Weights of a small GPT-style language model, trained from scratch on English Wikipedia.
Size: width 192, MLP 768 tanh GELU, vocabulary 8192.
Architecture: LayerNorm before each block, learned positions, biases, tied embeddings, capped logits.
Training: a variant of Muon for these matrices, 115M tokens.
MLP neurons of a small language model. Each row is named by its layer, matrix (up: input weights; down: output weights) and neuron, and shows model dimensions 0-127. Each number is 128 + 24 x the weight over its row's rms, rounded and kept within 0 to 255.
Before each neuron's rows, "fires on" lists the tokens most often at its 100 highest values on Wikipedia text that the model never trained on.

fires on: "s", "r", ".", "d", "k", "g"
L6.up201 [110 130 185 129 119 122 116 142 143 112 104  84 124 118 136 104  91  70 122 126 157 112 110 137 149 119 164 115 147 127 149 123 126 135  96 131 133 103 121 132 125 134 167 131 121 106 139 115 149 142 147 120 120 146 126  87  98 117 168 126 114 136  96 109 152 115 117 153 103 161  88 110 148 155 169 107 182 159 108 124 133 167 129 135 162 154 151  76 154 108 162  85 115 155 117 135 136  97 119 126 127 120 139 108 135 135 129 135 113 131 131 128 141  83 120 131 131 135 124 153 130  95 128 138 119  94 116 112]
L6.down201 [121 140 111 108 151  70 102 131  98 115 172 153 146 148 115 103  99 155 120 131  87 103 122 119  82 126 125 125 143 110 136 131 114 153 129 148  97 168  92 162 136 142 109 117 153 119 108 142 136 165  93 100 105 136 165  96 127 184 127 127 153 125 139 134 100  91 134 140 149 121 148 133  94 139 135 154  98  92 158 104 158 119 130 119 112 153 104 123 125 162 126  85 106 108 159 114 134 137 161 134 158 109 137 174 142 124 117 118 140  97 123 130 156 160 118 166  79 117 164 132  88 159 171 148 117 122 126 128]

fires on: ","
L4.up749 [112 139 141 111 181 123 136 135 151 104 126 135 166 152 180 116 152 137 131  61 141 141 138 112 139 111 131 134 159 148 124 119 111 111 122  93 152 124 126 152 150 116 128 133 161 140 104 136 192 141 116 100 147 137  77  71  94 136 150 188 124  90  97 152 111 123 115 113 163 116 123 131 162 108 149 128 147 120  96 142 107 118 138 145 154 132  94 109 104 106  93 139 113 145 109 143  79  97 129 112 128 175 180 157 134 150 135 102  97 150 113 101 129 132 102 150 129 167 134 127  97 120 110 156 117 133  66  99]
L4.down749 [113 160 134 119 115  77 131 162 119 134 129 103 124 156 144 199 186 111 115 114 140 138  92 132 100 129 108 135 140  88 111 107  97 161 164 105 120 108 117 139  79 174 119 146 115 125 142 128 124  99 112 151 172 134 103 129 128 126 137 119 157 123 145 105 125 115 103 182 123 106 123 113  77 137 122 160 153 125 151 119  96 122 153 156  87 103 149 126 152 125 109 144 164 142 128 145 124 107 121 126 147 123  95 202 120 133 153 138 101 134  87 168 127 147 116 101 152 113 130 125  90 112 129 147 164 106 106 137]

fires on: ",", "s"
L4.up432 [149 131 136 143 129 130 134 143 192 127  98 142 144 104 170 136 120 153 148 116 180 137  99 101 129 123 135 131 112 125 110 113 128 100  96 118 131 166 135 137 121 114  83  79 127 110 158 114 118 147 133 142 183 111  57 129 138 150 142 168 140 133  89 139 143 132 124 121 167 159 103 140 135 142 146 114 134 116 118 124 104 127 124 168 117 107 113 141  83 142 120 117 134 123  77 123  67 149 146 142 111 117 110 147 125 156 112 158 131 165 111 118  87 124 144 130 152 108 171 143 126 107 125  85 140 146 112 123]
L4.down432 [152 194 151 122 140 138 135 145 103 131 122 129 188 152  95 137 191 140 108  94  85 144  95 124 119 115 139 110 107 110 157  81 103 126 121 168  76 101 135 123  82 129 128 142 154 131  90 130 153 145 120 143 136 113 114 124 140  73 115 143 100 126 132 122 120 150 173 117 150 135 154 135  92  87  97 114 161 117 145 137 123  99 134  96 140 118 109 127 151 162  95 153 134 150 112 138 137 146 131 145 137 115 105  99 102 121 116 122 123 132 133 135 125 129 162 153 147  86  98 115  78 130 133 153 137 168 129 145]

fires on: "'", "-", " U"
L6.up400 [ 94 137 131 164 133 127 141 112 123 121 126 101 136 140 131 103 134 145 143 142 146 136 137 124  95 148 120 145 143 136 166 132 127 135 149 109 114  96 147 118 108 160  97 175 137 147 124 110 121 166 143 128  84 149 131 143 146 144 124 130 145 107 133 132 126  89 166 140 143 134 100 100 106 134 147 139 131 101 105  96 165 140  61  74 118 176 162 152 125 150  94 124 104 152 136 125 134  95 162  96 125 129 145  79  84 120 133 149 175 126 145 155 152  99  78 101  86 107 115 123 100 152 102 103 117 147 131 166]
L6.down400 [113 148 138 114 149 129 124 118 120 157 131 104 129 147 183 114 140 112 169 116 124 106 126 148 146 115 133 109 131 136 124 144 133  70 102 168 109 101 122  98 163 114 136  91 150 159  92 119 129  94  89 128 101  96  91 124  94 120 153 103 120 118  94  98 143 159  83 133 172 151 124 127  99 118 122 128 101 108 172 128 130 109 158 114 135  82 146 108 163 119 126 145 137 113 128 116  97 103 124 123 149 142 128 126 137 150 152 149 146 146 145 161 145 131 120 133 128 132 165 147 118  72 140 166 138 178  72  84]

fires on: "'", "-", " ", "s", " a", " and"
L6.up165 [153  93 104  98 119 102 135 122 105 130 133 118 142 141 152 121 100 132 126 117 164 139 128 123 102 137  98 121 116  90 110 156  86 117 139 117 109 130 125 106  98 150 131 149 112 128  72 121 108 157 122 127  80  91  77 121 136 107 152 151 143 127 151 180 164 131 121 117 135 135 125  91 120 101 150 105 152 177 153 126 157 154  95  94 151 124 105 140 119 159 157 136 128 161  93 136 129 151 146 136 128 119 128 113 122 111 148 146 135 121 110 201 103 194 115 220 135 114 136 118 100 105 129 124 101 121 107 158]
L6.down165 [108 129 109 146 137 117 136 133 116 160 108 169 144 159 123 117 148 107 121 124 190 114 102 189 137 132 143 154 110 150 128 139 116 139 167 101 177 150 151 103  99 129 129 114 136 139 151 159 146 111 143 114 151 109 104 113 113 116 133 110 129 158 103 109 155 138 142 123 100 131 128 115 128 131 168 119 108  66 139 135 103 104 141 122 148 152 119 176 149 100  94  88 131 112 109 173 110  91 145 113 141 172  99  74 115 183 140 130 141 158  87 113 169 130 129 110 131 134 118 152 120 157  83 122 141 112 142 103]

fires on: " in", "ed", " moved", "va"
L4.up201 [139 114 172 139 107 112 176  97 115 139 116 131 120 142 159 128 125 129 135 154 127  95 147 118 144 138 128 152  90 114 117 118 120 119 128 120 133 145 133 115 112 135 124 135 133 134 131 115 114 140 161 145 163 134 133 151 153 113 109 170 127 123 110 146  99 123 132 122 135 147 110 153 149 131 113 170 157 113 156 135 104  96 139  92 113 107 108 161 135  82 135  88 124 117 104  87 132 118 132  97  78 139 107 131 152 112 121 105 133 163 111 120  98 150 108 161  66 120  54 160 142 159 144 133 121 131  97 184]
L4.down201 [137 155 182 173 123 151 106 143 133 166 113 134  90  91 168 150 104  89  67 148 125 114 134 137 136 174 133 155 140 155 132 164 164 126 117 127  87 139 115 136 140 112  83 107  82 166 162 126 121 125 149 185 121 115 111 176 119 149 132 121 117 136 110 165 114 133 153 112 100 112  73 149 112 128 101 116 118 155 139 119 123 103 141 111 111  86 139  92 106 152 112 122 156 171 121  95 131 147 130 105 193 113 160 131 128 157  88 116 125 119 149 140 147 105  98  97 121 112 114 135 169 113 119 153 123 138 123 178]

fires on: "1", " that", ".", "min", "vin"
L6.up139 [132 114 147 119 127  97 172  89 101  89 121 162  96 120 111 154 115 151 135 147  80 138 131 129 127 149 107 109 134 145  83 142 106 110 141  94 168 138 128  99 131 126 134 143 126 122 151 145 150  88 130 107 151 137  70 130 152 100 139 119 105 168 182  62 174 151 167  95 132 153 139 149 127 138 174 144 156 142 108 105 144 133 130 106 173 130 135 131 125 149 154 120 140 111 147 198 104 124  87 125 136 112 148 133 161 108 130 130 119 119 135 140 128 122 141 137 116  79 133  99 114 122  94 103  75 106 169 145]
L6.down139 [165 124 146 149 124 139 126 190 119 124 101 128 174 128 111 136 159 172 148 134 125  76 164 171 121 133 164 159 140 115 172 133 146 114 106 158  76 132 163 110 117 133 129 138 147  95 102 155 126 157 131 142 124 146 123 116 113  60 111 149 112  96 106 139 103 135 138 147 102 107 138 135 121 106  86 161 131 141 111 124 133 142 123 146 124 129 132  93  98 104 135 177 114 124 149 113 106 137 163 119 127 117 150 137 116 102 153  99 129 133 146 149 119 127  85 100 139 136 161 105 100 120 158 116  73 155 119 125]

fires on: " Ba", "a", "ba", " of", "born", " Ma"
L6.up706 [109 146 126 134 140 120  99  85 120 120 191 110 104  64 153 120 134 124 123 149 120 123 131  74 121 163 128 157 151 135 105 126 175 117 134 152 148 121 148 106 158 140 159 100 144 117 142  87 161 127 108 111  63 160 129 126 140 166  99 136 143  95 132 179 121 133 156 135 123 166 107 141 143 145 155 127 117 135 141 152 135 148 118 156 110 160 138 161 129 140 170 175 148  98 149 124 122 163  96 127 141 126 108 136 130 167 139  98 175 128  85  95 138 152 127  91 117 143 148 112  65 120 105 108 149 138 114 121]
L6.down706 [116 103 139 158  94 113 138 143 107 169 101 140 134 118 113 160 123 127 112 149 140 159 123 140 147 140 123 146 130 117 139  72 116 150  88 157 137 136  70 108 128 114  83 117 174 123 144  91 102 141  98  95 170 128 151 107 162 139 139  78  98 127  77 105 138 142 148 172 129 140 132 135 153  85 128 144 142 119  70 104 102 134 159 107 159  97 139 100 121 177 119 115 101 162 116 182 130  70 116 150 144 172 153 143  97 137 124 105 132 116 162 152 158 164 135 171 159 148 118  99 139  89 127 110 125 149 148 118]

fires on: "a", " of", "e", " among", "ma", " Ba"
L6.up285 [137 145 130 137 164 131 163 125 157 104 121 143 118  84 153 178 109 115 121 117 143 147 120  89  94 118  72 162 112 100 120  97 130 136 146 158 156 121 159 141 142  90 159 112 160 178 104 131 119 151 102 102 109 136 133 125 137 108 108 136 174 137 104 139 138 147 126 144 101 137  73 150 122 161 125 132 155 125 131 128 147  89 186 169 146 116 138 149  99 159 102 142 144 121 147 121 129 131 117 121 139 120 134 141 143 148 133 107 171 110 125 132 142 106  88 121 110 181  85 135 122 110 120  92 181 135 113 120]
L6.down285 [ 91 117  95 108 146 122 107 132 162 143 143 185 106 118 135 155  86 115 141 152  95 157 129 142 135 129 118 160  96 141 152 133 122 149 150 157 156 172 137 123 175  94  95 137 136 120 167  72 117 159 152 108 135 131 123 109 137 113 156 108 101 104 121 123 148 152 161 125 118  86 132 161 143 120 132 129 146 138  78 108 115 130 109 112 154 124 125 147  76 118 138 121 156 145 105 139 119 160 127 100 137 103 111 117 163 113 108 107 150 129 116 116 126 104 108 125 123 120 126 122 103 125 108 135 144  73 117 162]

fires on: "'", "e", "-", " \"", "ä"
L6.up233 [123 134 117 125 106  95 122 160 137 109 133  81 181 120 127 154 131 126 123 196 103 142 163 167  98 101 113 172 148  87 144 140 146 132 160  60 124  71 115 134 142 122 142 146 152 106 158 101 127 132 173 115 109 151 159  99 128 127 110 150 154 139 114 129 103 154  94 143 126 111  64 111 138 122 121 120 146 117 133  73 162 153 172 125 100 116 134 126 129 124 115 169 138 148 113 131 159 117 154 121 130 117 149  99 126 112 111 127 120 167 113 155 134  99 120 116 138  72  94 109  73 175 130  97 148 121 121 153]
L6.down233 [140  96  95 121 115 108 137 136 135 141 115 145  95 164 119  90 108 135  88  91 130 110  88 132 135 150 138 153 133 152 103 132 127 102 149 123 138 149 136 158 113 101 194 112 160  79  91 118 141 155  82 149 151 137 114 144 126 165 116 120 139 147 130 155  87 122 117 137 106 138 111 163 120 150 123 115 127 104 144 152  99  89 177 113 150  96 118 122 109 126 143  91 128 133 127 116 120 145  61 119 145 150 161 104 119 138 112 139 127 127 130 183  97 133 171 170 126 113 171 127 123 127 110 110 124 127 139 100]

fires on: ",", "\"", " and", ")"
L4.up744 [135 153 106 131 134 125 172 139 128  97 166 129 113 124 160 132 123 155 112  93 115 141 109  98 110 141 135 126 178 152 106 135 113 147 167 126  86 148 132 113 199  85 136  95 165 136 117 112 154 162 131 122 104 121 100  71 134 114 143 142 125 115 155 128 123 141 123  59 144 142 158 104 144 108 143 143 138 111  87 149 121 100  77 112  87 159 107 132 123 102 115 150  86 149  56 125  91 117 137 138 144 152 142 103 157 120 131 126 155  86 110 136 160 135 125 140  96 123 137 116 152 106 135 104 129 125  81 135]
L4.down744 [104 133 129 118 116 111 143 167 129 123 141 144 195 123  83 137 169 153 123 138 143 106 110 148 123 130 129 162 115  78  92 134 117 150 109 114 114 125 131 168 106 109  89 169 112 152 106 171 156  80 102 142 101 132 167  92 110 110 153 145 106 111 124 118  81 116 166 173 152 111 139 131 162 115 115 137 149 143 121 120 147 158 126 160 117 128 102 143  82  86 150 118 108 115 113 132  98 141 125 157 127 133 126 200  89 136 125 138  92 153  85 132 152 135 113 140 161 124 142 137 151  91 126 175 116 115 118 141]

fires on: " a", " to", " from", "ed", "va"
L4.up104 [125 124 188 126 132 143 169 122 103  88 150 142 135 142 184 164 152 148 139 127 154 129 141 110 119 133 125 112 108 134 158 132 106 142  93 168 121 147 141 137 145 130 181  91 171 131 149 110  96 121  96 159 107 141 151 148 127 132  73 118 129 136 106 147 157 121 132  90 106 154 108  90 168  87 148 111 143 135 130 109 129 141 131 109  91 103  58 117 134 103 135 112 142 119 105  99 136 130 109 140 122  77 102 128 125 178 162 132 135 147  73 117 152 111 152 128  70 106  92  78 125 103 131 152 145 102  91 127]
L4.down104 [142 132 129 141 132 205 146 151 124 155  93 113 127 110 119 138 110 131  85 177 100 158 156 133 135 133  77 109 140 129 159  96 109 153 102 104 130 127  90  92 139 108 140 146 113  97 140 137 142  92 128 123 115 112 101 157 125 107 162 161  77 146 117 156 119  89 128 121 113 138 116 151 115 154 108 129 156 139 146 128 117 157 157 108 137 124 118 140 145 139 132 139 136 138 113 132  80 126 116 160 127 129 108 101 125 136 111 158 124 159 151 151 159 147 112 159 135 138 136 157 128  99 103 106 113 214 100 181]

fires on: "s", ",", " |", " ", "ad"
L6.up238 [178 133 121 143 143 100 167 113 106  96 144 135 138 145  98 103 107 155 134 149 150 119 114 124  99 159 116 112 111  95 117 111 136 131 138 126 101 129 146 126 137 116 137  91 105 166 150 145 168 142 150 116 142  95 120 141 137 127 155 118 123 125 139 158 145 125  98 132 141 125 142 129 120 120 137 112 144 141 102 136 125 100 119 125  92 152 172 122 105 122 118 144 115 160 166 150 134 138 148 136  87 102 123 123 126  78 181 182 110 101  60 125 121 123 132 131 124  87 122 189 110 123 136 101 137 104 124  77]
L6.down238 [ 61  98  91 100 148 122 144 133 154 107  95 115 136 123 138 158 159 127 103 135 111 121  53 126  92 109 161 175 143 136 114 105 178 102 131  63 138 154 161 104 124 141 127 154 149 121 146 121 104 144 146  94 141 135 122 129 155 155  98 122 136 105 113 131 149 137 107 126 126 151 137 142 144 100 123 152  93  75 156 127 136 132 116 120 155 185 142 131  92  80 106 114 139 121 113 154 146 129 126 117 108 109 127 125 170 158 111  88 129 130 109 137  91 131 117 121 105 177 100 131 121 106 134 146 134 101 168 128]

fires on: " a", "1", " ", "a"
L4.up193 [171 130 172 156 129 126 124 134 110 132 136 129 163  89 154  91  93 161 143 155 146 112 151 125 129 137 148 146 148 125 154 118  94 142 117 126 129 138 141 119 138 138 151 171 153 103 129 138 135 150 124 105 142 100 110 124 113  65 163  90 121 129 103 119 133 115 132 114 111 112  68 157 158 117 116 155 121  94 100 110 127 131 136  89 106 183 113 141 112 139  52 132 103 108 132 205 119 126  99 108 121 156 148 133 110 131 166  85 105 126 116 115 145 168 144 129 123 127 133 142  95 136 108 139  93 113 140 126]
L4.down193 [122 108 106 153 116 146 138 130  92 142 137  90 103 118 160 108 141 156 115 144 160  90 124 129  98 144 152 153 169  89 143 173  95 132 107 114 142 112 102 149  68  95 162 119 149 106 130 122 148 136 127 137  94 150  80 103  79 115 122 134 116 130 129 166 153 105 169  87  89 151 175 110 153 158 119 149 105 135 113 153 122 115 143 160  90  93 121 112 159 123 147  82 112 161 115 136  90 117 153 131 167 129 143 132 169 147 157 133 125 115 107 132 132 126 163 167 116 119 115 139 164 140 106 118 130  99 113 134]

fires on: " W", " ", " R", " L", "9", "W"
L6.up56 [ 72 114 140 161 144  67 109 115 137 130 128 165 114 132 121 108 114 118 159 141 122 100  98 124 109 117 119 127 148 144 105 129 151 110 122 128 127 156 154  83 112 126 124 116 158 140 147 130  91 120 140 152 165 109 157 122 135  95 136 111 128 123 159 155  87 106 155 121 143 128  80 163 125 126 120 141 154 164 138 170 167 123 127 129 139 129 130 130  79 170 123 135  91 118  95 145 126 119 163  99 151  93 139 121 120 128 133 140 152 131 165  90 102 127 136 141  96 112 108 124 107 142  74  92 136 168 137 135]
L6.down56 [186 140 139  72 147 134 129 102 149 125  89 134 137 133 122 138 139  97 132 132 127 113 146 176 134 160  92 143 133 134 124 137 174 135 100 106 126 148 155 140 153 143 107  65  94 148 148 112 148 120 107 129 185 114 110 149 120 158 112 123 155  94  86 112 146 130 120 123 188 152 152 161 104 149 133 129 138 135 105  66 125 104 139  97 128  87 120 129 139 103  91 123 127 145 168 100 116 130 120 117 128 148 122 104 167 113  88 110 120 117 121 145 142 130 118 157 114 123 119 119 130 151  99 164 146 106  96 140]

fires on: "\n", ",", ".", " which", " This"
L4.up699 [121 141 112 123 168 115 130 126 118 136 136 138 123 119 151 134 137  94 152 115 140 155 141 108 135 113 182 138 121  92 108 162 139 110 162 149 156 126  86 119 114 115  90 112 151 124 165 125 113 113 126 143 130 112  86 140 123 126 176 147 128 126 148 146 134 146 117 127 135 140 122 110 133  95 129 145 168 141 129 125 124 126 109 154 100 155  95 149 111 141 150  94  99  85  90 139 123 134 101 140 139 127 128 135 133 182 121 162 144 132 118 120  98 110 183 169 141 151 138 133  72 133 139 143  89 171 151  94]
L4.down699 [ 97 135 123 132 117 100  86 149 156 119 162 139 148 165 140 136  87 118  81 147 103 144 114 164 126 168 161 114  74 145 188 139 144  94 128 143 120 127 160 124 107  82 134 137 120 106 105 164 113 100 156 145 161 127 109 116  96 104 111 144 118 122 121 114 130 146  86 132 124 115 168 126 110 127 129 128 153 121 166  81 123 114  82 101 112  96  92 144 127 150 124  88 159 104  96 131  78 156 159 131 151 143 145 130 134 135 121 195  88 139 160 130 118 127 107 118  95 127 124 145 166 136 107  95 149 121 123 147]

fires on: " ", " L", " f", " p"
L6.up655 [110 119 167 128 116 107 119 115 123 112 103 109 134 103 115 117 111 111 116 143 108  92 132 126 129 132 119 133 119 106 171 143 155 170  89 119 118 106 139 123 126  93 115 131 124 164 167  69 145 132 159 208 137 123 154 168  85 126 109 103 109 139 153 130 121 127 117 133 138 153 105 117 151 119 145 106 138 136 144 150 170 143 130 111 148 144 118 105  87 121 178 174 104 155 114 110 112 122 171 103 137 147 135 130 109 130 117 144 131 113 132 118 128 132 127 108 110 125 132 123  86  97  62 143 137 145 100 174]
L6.down655 [115 131 127 145 158 108 123  88 122 179 136 128 144 144 148 113 121 148 148 126  76 130 148 130 112 147 111 123  98 144 116 125 164 110 152  86 112 182  99 113 136 109 123 152 133 151 115 126 134 172 125 106 123 140 161 139 130 150 100 130 120 129 122 141 149 106 124 158 120 131 149 112 145 137 173 123 156  89 132  80 145 125 137  93 154 115  93 127 132  73 127 105 136 159 156 104 116 124 151 159 130 143  85 116  96  97 125 154  56 166 134 134 119 149  97 152 109 123 150 114  90 123 158 133  79 129 157  93]

fires on: " |", " /", " in", "s", "–"
L6.up4 [143 123 145 133 147 159 148  82 116 103 127 146 122 133  98 109 122 113  97 121 132  80 124 134 117 150 123 131 129 131 104 126 117 147 123 125 108 113 125  94 136  95 124 164 168 151 176 133 121 147 167 127 109 106 117 110 134 127 162 124 104 122 168 119  69 124 146 121  92 138 101 109 146 121 147 122 162 160 174 107 126 133 149 142 122 113 115 123 134 165 154 114 134 136 126 168 162 129 181 102 148 132 106 131 119 108 118 162 132  92 101 121 105 134 113 123  99 146 143 173 153 155 106 150 181  88 116  80]
L6.down4 [130 118 119 116  89 118 122 127  88 122 142 113 163 102 121 140 133 137 116 128  93 130 142 150 146 110 160 152 181 158 129 141 108 118 106 140 133 102 107 167 124 156 160  77 144 154 139 125 146  97 129  87 153 135 172 121 159 130 112 113 128  82 156 107 144 140 155  92  88 136 151 123 152 113 128 138 120 137 128 121 117 162 125 133 132 150 158 148 164 114 113  98 152 160 117 179 148 162 127  85 138 137 115  82 131 131 140 147 119 100  97 186 149 105 133 150 179 163 134 121 116 113 177  88 136 146 174 118]

fires on: " |", "3", "0", "th", "1", " "
L6.up464 [155 147 109 157 107 125 126  94 118 125 132 167 135 108 119 114 113 130 135 120 159 142 117  91 123  94 128 111 115 133  99 115 153 122 113 121 140 125 132 142  96 102 152 107 114 110 136 109  63 141 141 116 151 108 159 149 175 121 114 125 185  97 120 125 151 132 114 104 126 145 116 134 148 184 206 123 171 131 112 118 111 168 148 137 124 137 171  91 160  74 118 164 111 181 112 150 162 137 115 119 123 145  96 109 101 134 137 185 156 111 131 152  76  73 142 110 153  88 119 129 116 131 114 114 172 108  61 139]
L6.down464 [123 141 130  97 131 112 130  67 151 156 121 139 160 148 154 138  96 111 172 134 134 113 153 150 116 159 121 122 132 116 163 138 132 188 119  78 143 142 129 137 157  86 148 125  91 144 103 183 123 150  88 157 126  79 107 109 100 168 113 109 124 163 139 130 136 118 119 152 113 107 141 156 131 120 132 162 126 139 122  83 100 130 132 105 165 115 108  87 132  99 148 103 137 153 158 118 127 122 157 142 129 117 121 146 189 168 120  86 110 132 106 109 120 113 141 156 124 109 112 107 117 130 134 175 116 108 169 112]

fires on: " and", " in", " In", " a", " ", "Professional"
L4.up487 [153 123 165 121 135 156 151 158 119 128 157 104 175 128 150 117 107 135 108 179 145 131 125 167  75  82 117 178 129  72 128  87 106 122 109 136 146 153 111 122 126 154 136 127 128 134 144 117 142 111 160 152  97 147  82 132 121 116 130 111  92 141 119 117 148 182 165 118 112 145  95 142 131 106 107 134 134 105 119 141 116 132  97 122 168 122 110 107 130 127  87 121 124 182 107 159 121  55 178 112 145 160 163 134 130 123 124  72  80 109 142 179 158  98 115 147 149 177 132 116 142 129 120 155 114 119 178 149]
L4.down487 [129 126 159  89 115 107  97 166 106 111 100  88  84 149 189 124 106  93 123 138 138 154 128 173 112 138 107 161 155 111 144 119 136 137 159 138 118 147 130 115  95 119  92 134 125 151 111 137 105 119 134 174 124 150 111 105 107 119  86 113 155 104 143 148 157 139 129 136 156 133 129 128 109 152 101  99 133 140 122 126 118 126 132  67 100 148 100 130 123 144 107 104  84  86 119 134 129 151 128 111 102 135 123 124 113 118 143 151 137 158 103 125 168 114 127 101 185  76  95 129 104 190 105 133 161 141 104 174]

fires on: ",", "\"", "\",", " and"
L6.up286 [200 151 129 115 140 145 142 138  82 107 105  91 131 126 139 140  97 121 103 122 101 105 119  89 120  50 129 128 132 129 114 133 123 146 127 122 136 114 149 123 156 137 139 144 127 132 110 123 130 140 144 123 124 128 149  80 142 105 115 143 134 117 144 119 137 109 126  99 152 116  97 115 122  87 149 132 147 123  73 172 142  99 120 132 147 125 100 110  89 110 128 119 113 158  97 146 115 145 147 164 124 121 184 141 106 132  66 143 106 141 112 109 183 148 135 159 127 155 149 120  95 139 113  93 107 153  95  99]
L6.down286 [107 141 158  82 127  87 104 162 117 130 152 127 135  78 111 153 117 190 115 123 153 130  97 143 137 167 115 167 158 147 162  78 127 163 126 123 119 124 126 160 117 113 111 137  88 120 122 157 136 112 140 115 126 145 112 116  93 116 152 110 139 126 138 105 134 143 164 154 127 102 139 142 186 111 105 128 133 149 112 159 142 175 140 146 104 135 159 140 116  96 139 143 126 112 158  95 166  93 157 129 167 123 170 125 113 117 145 124 155 128 106 120 184 132 137  72 110 118  91 142 142  94 119 140 131  59 125 142]

fires on: ":", "g", "m", "\n", ".", " by"
L4.up173 [129 113 121 132 121  68  98 143 135 131 127  95 115 106 109 167  76 127 119 121 127 129 146 123 114 127 141 135 161 143 169 115 135 120 103 146 159 145 161 124 160 139 105 101 157 150 163 130 116 117 101 115 100 131 145  95 106 139 158 101  81 125 134  80 102  88 107 108 128 132 105  95 114 120 137  74 117 166 117 163 128 115 160 126 113 108 143 142 151 157 208 135 125  89 124 157 113 137 119 113 167  98 121 104 112 121 102 126 127 100 106 105 168 134 130 135 112  94 133 165 139  90 140 142 165 116 178 140]
L4.down173 [128 139 153  94 171 143 146 150 184 108 135 137 100 124 139 130 146 113 163 136 142 127 127 121 134 124 149 120  86 144 146  96  83  83 142 170  97 197 156 139 155 138 146 112 137 153 144 153 137 149 152 136 116 102 141 147  96 120 105 194 132 127 160 134 114 132 119 143 106 149 129  95  85 107 150 103 109  78 146 141 117  79 145 157 116  84 132 141 132 134  97 137 101 114 113 124 157 177 131 133 110 135 127 161  83 132 103 156 135 159 134 109  99 116 151  64 117 117 101 136 133 146 106 116 122 109 106 145]

fires on: ",", " and", "ma", "e", " or"
L6.up572 [200 152 118 107 117 143 161 132 120 162 100 112 128 149 149 144 141 118 127 125  95 141 135 108 125 145 122 147 108 133 136 110 137 144 145 130 142 107 162 124 105 106 134 141 149 155 113 156  78 124 104 154 126 115 135 144 139  90 107 147 104 174 180  63 139  93 150 146 128 150 135 118 160 122 170 111 156  91  94 112 131  97 115 145 141  92 153  89 146 128 146 123 122 173 124 145  58  92 118 142 126 133 137 137 145 141 109 104 116 109 122 147 108 138 108  96 136 109  96 131  93 133 123 117 103 124 126 191]
L6.down572 [133 134  95 161 183 136 148 124 118  94 150 148 174 160 145 141 119 159 143 152 107 131 144 150 106 177 172 140 128 147 136 129 124 130 153 100 115 157 116 110 139 142 108 127 136 101 157 124 168 124 111 105 180 102 150 127 158 168 114 133 122  74 152 132  74 196  93 111 135 138 127 140 127 127 107  98 128 136 126 162 123 124 136 123 139  89 140 138 125 121 122 129 105 123 145  81 120  85 136 112 119 130 122 103 134 180 190 142  89  77 136 137 125 113 126 126 105 119 154 152 123 130 153  90 115 112 131 151]

fires on: ":", "tic", " ", " Language", "ical", "istic"
L6.up621 [137 137 149 120 110 141 113 121 138 124  96  74 113  83 112 123 125  79 178 119 153 134 122 120 129  88 126 139  87 157 154 142 148 129 119 114 127 120 178 130 130 107 177 120 125 160  95 162 137 124 158 102 133 109 150 149 111 142 182 169 123 124 153 109 131  58 125 114 117 145 103 152 144  92 193 159 133  83 138 162 129 146 124 108 125 108 131 124 149 116 170 178 110 153 146 154 109 118 135 139 145 151 117 102 128 121  84 118 121 117 123 159 122 131 120 183 125 101 128 104 119 138 136 116 168 105 101 102]
L6.down621 [142 118 159 131 137 176 108 152 147 115 132 153 154 120  79 124 144 139  50 127 128 114 132 160 133 157 136 145 122 100 124 139 124 109 123 139 108 114 145 112 145 146 135 118 153  92 132 144 143 125 129 138 104 116 123 139 127 147 166 126 139 120  71 105 124 136 116 182 109 137 172 119 122 125 108 136 156 147 146 145 114 104 125 139 109 131 139  75 137 124 162 128 128 125 113 131 169 119 176 136 111 124 168 122  89 107  76 120 149 128 128 136 109 133 108 135 117 150 116 130 133 101 130 134 122  81 111  93]

fires on: " ", "-", " V", "–", ":"
L4.up676 [136 133 175 110  97 168 132 118 142  73  96 145 159  99  82 137 129  78 144 124 123  98 114 116 126 130 120 159 149  76 144 163 140 120 117 166 125 107 135 137 110 114 133 136 118 105  98 122 116 132 123 122 114 131 159 153 131  96 110 162 150  84 109 109 147  74 131 136 143 117 104 138 147 136 147 145 123 119 143 152 140 162 101 129 120 123 102 141  93 169 100 130 134 181 133 171  96 115 169 125 151 158 170 139  94  90 143 188 180 113  85 146 110 124 129 109 129 110 148  92 140 129 107 121 137 128 107 144]
L4.down676 [144 121 133 162 103 139 134 154 168 144 103  71 139 126 114 134 113 117 125 131 102 106 120 170 114 123 153 124 112  79 133 146 118 157 133 127 150 163 107 128 106  99 156 125 102 158  98 122 136 121 146 117 182 174 112 104 110 183  91 152 134 154  94 101 142 112 141 138 153  93 147 122 156 110 150 120  91 129  86 118  97 153 121 120 118 153 171 111 123 125 179 102 139 137 115 146  99 128 153 156 144 156  98 118 141 112 125 144 108 178 150 139 149 163 112 146  90 138 134  88 124 102 100 139  86 162  99  97]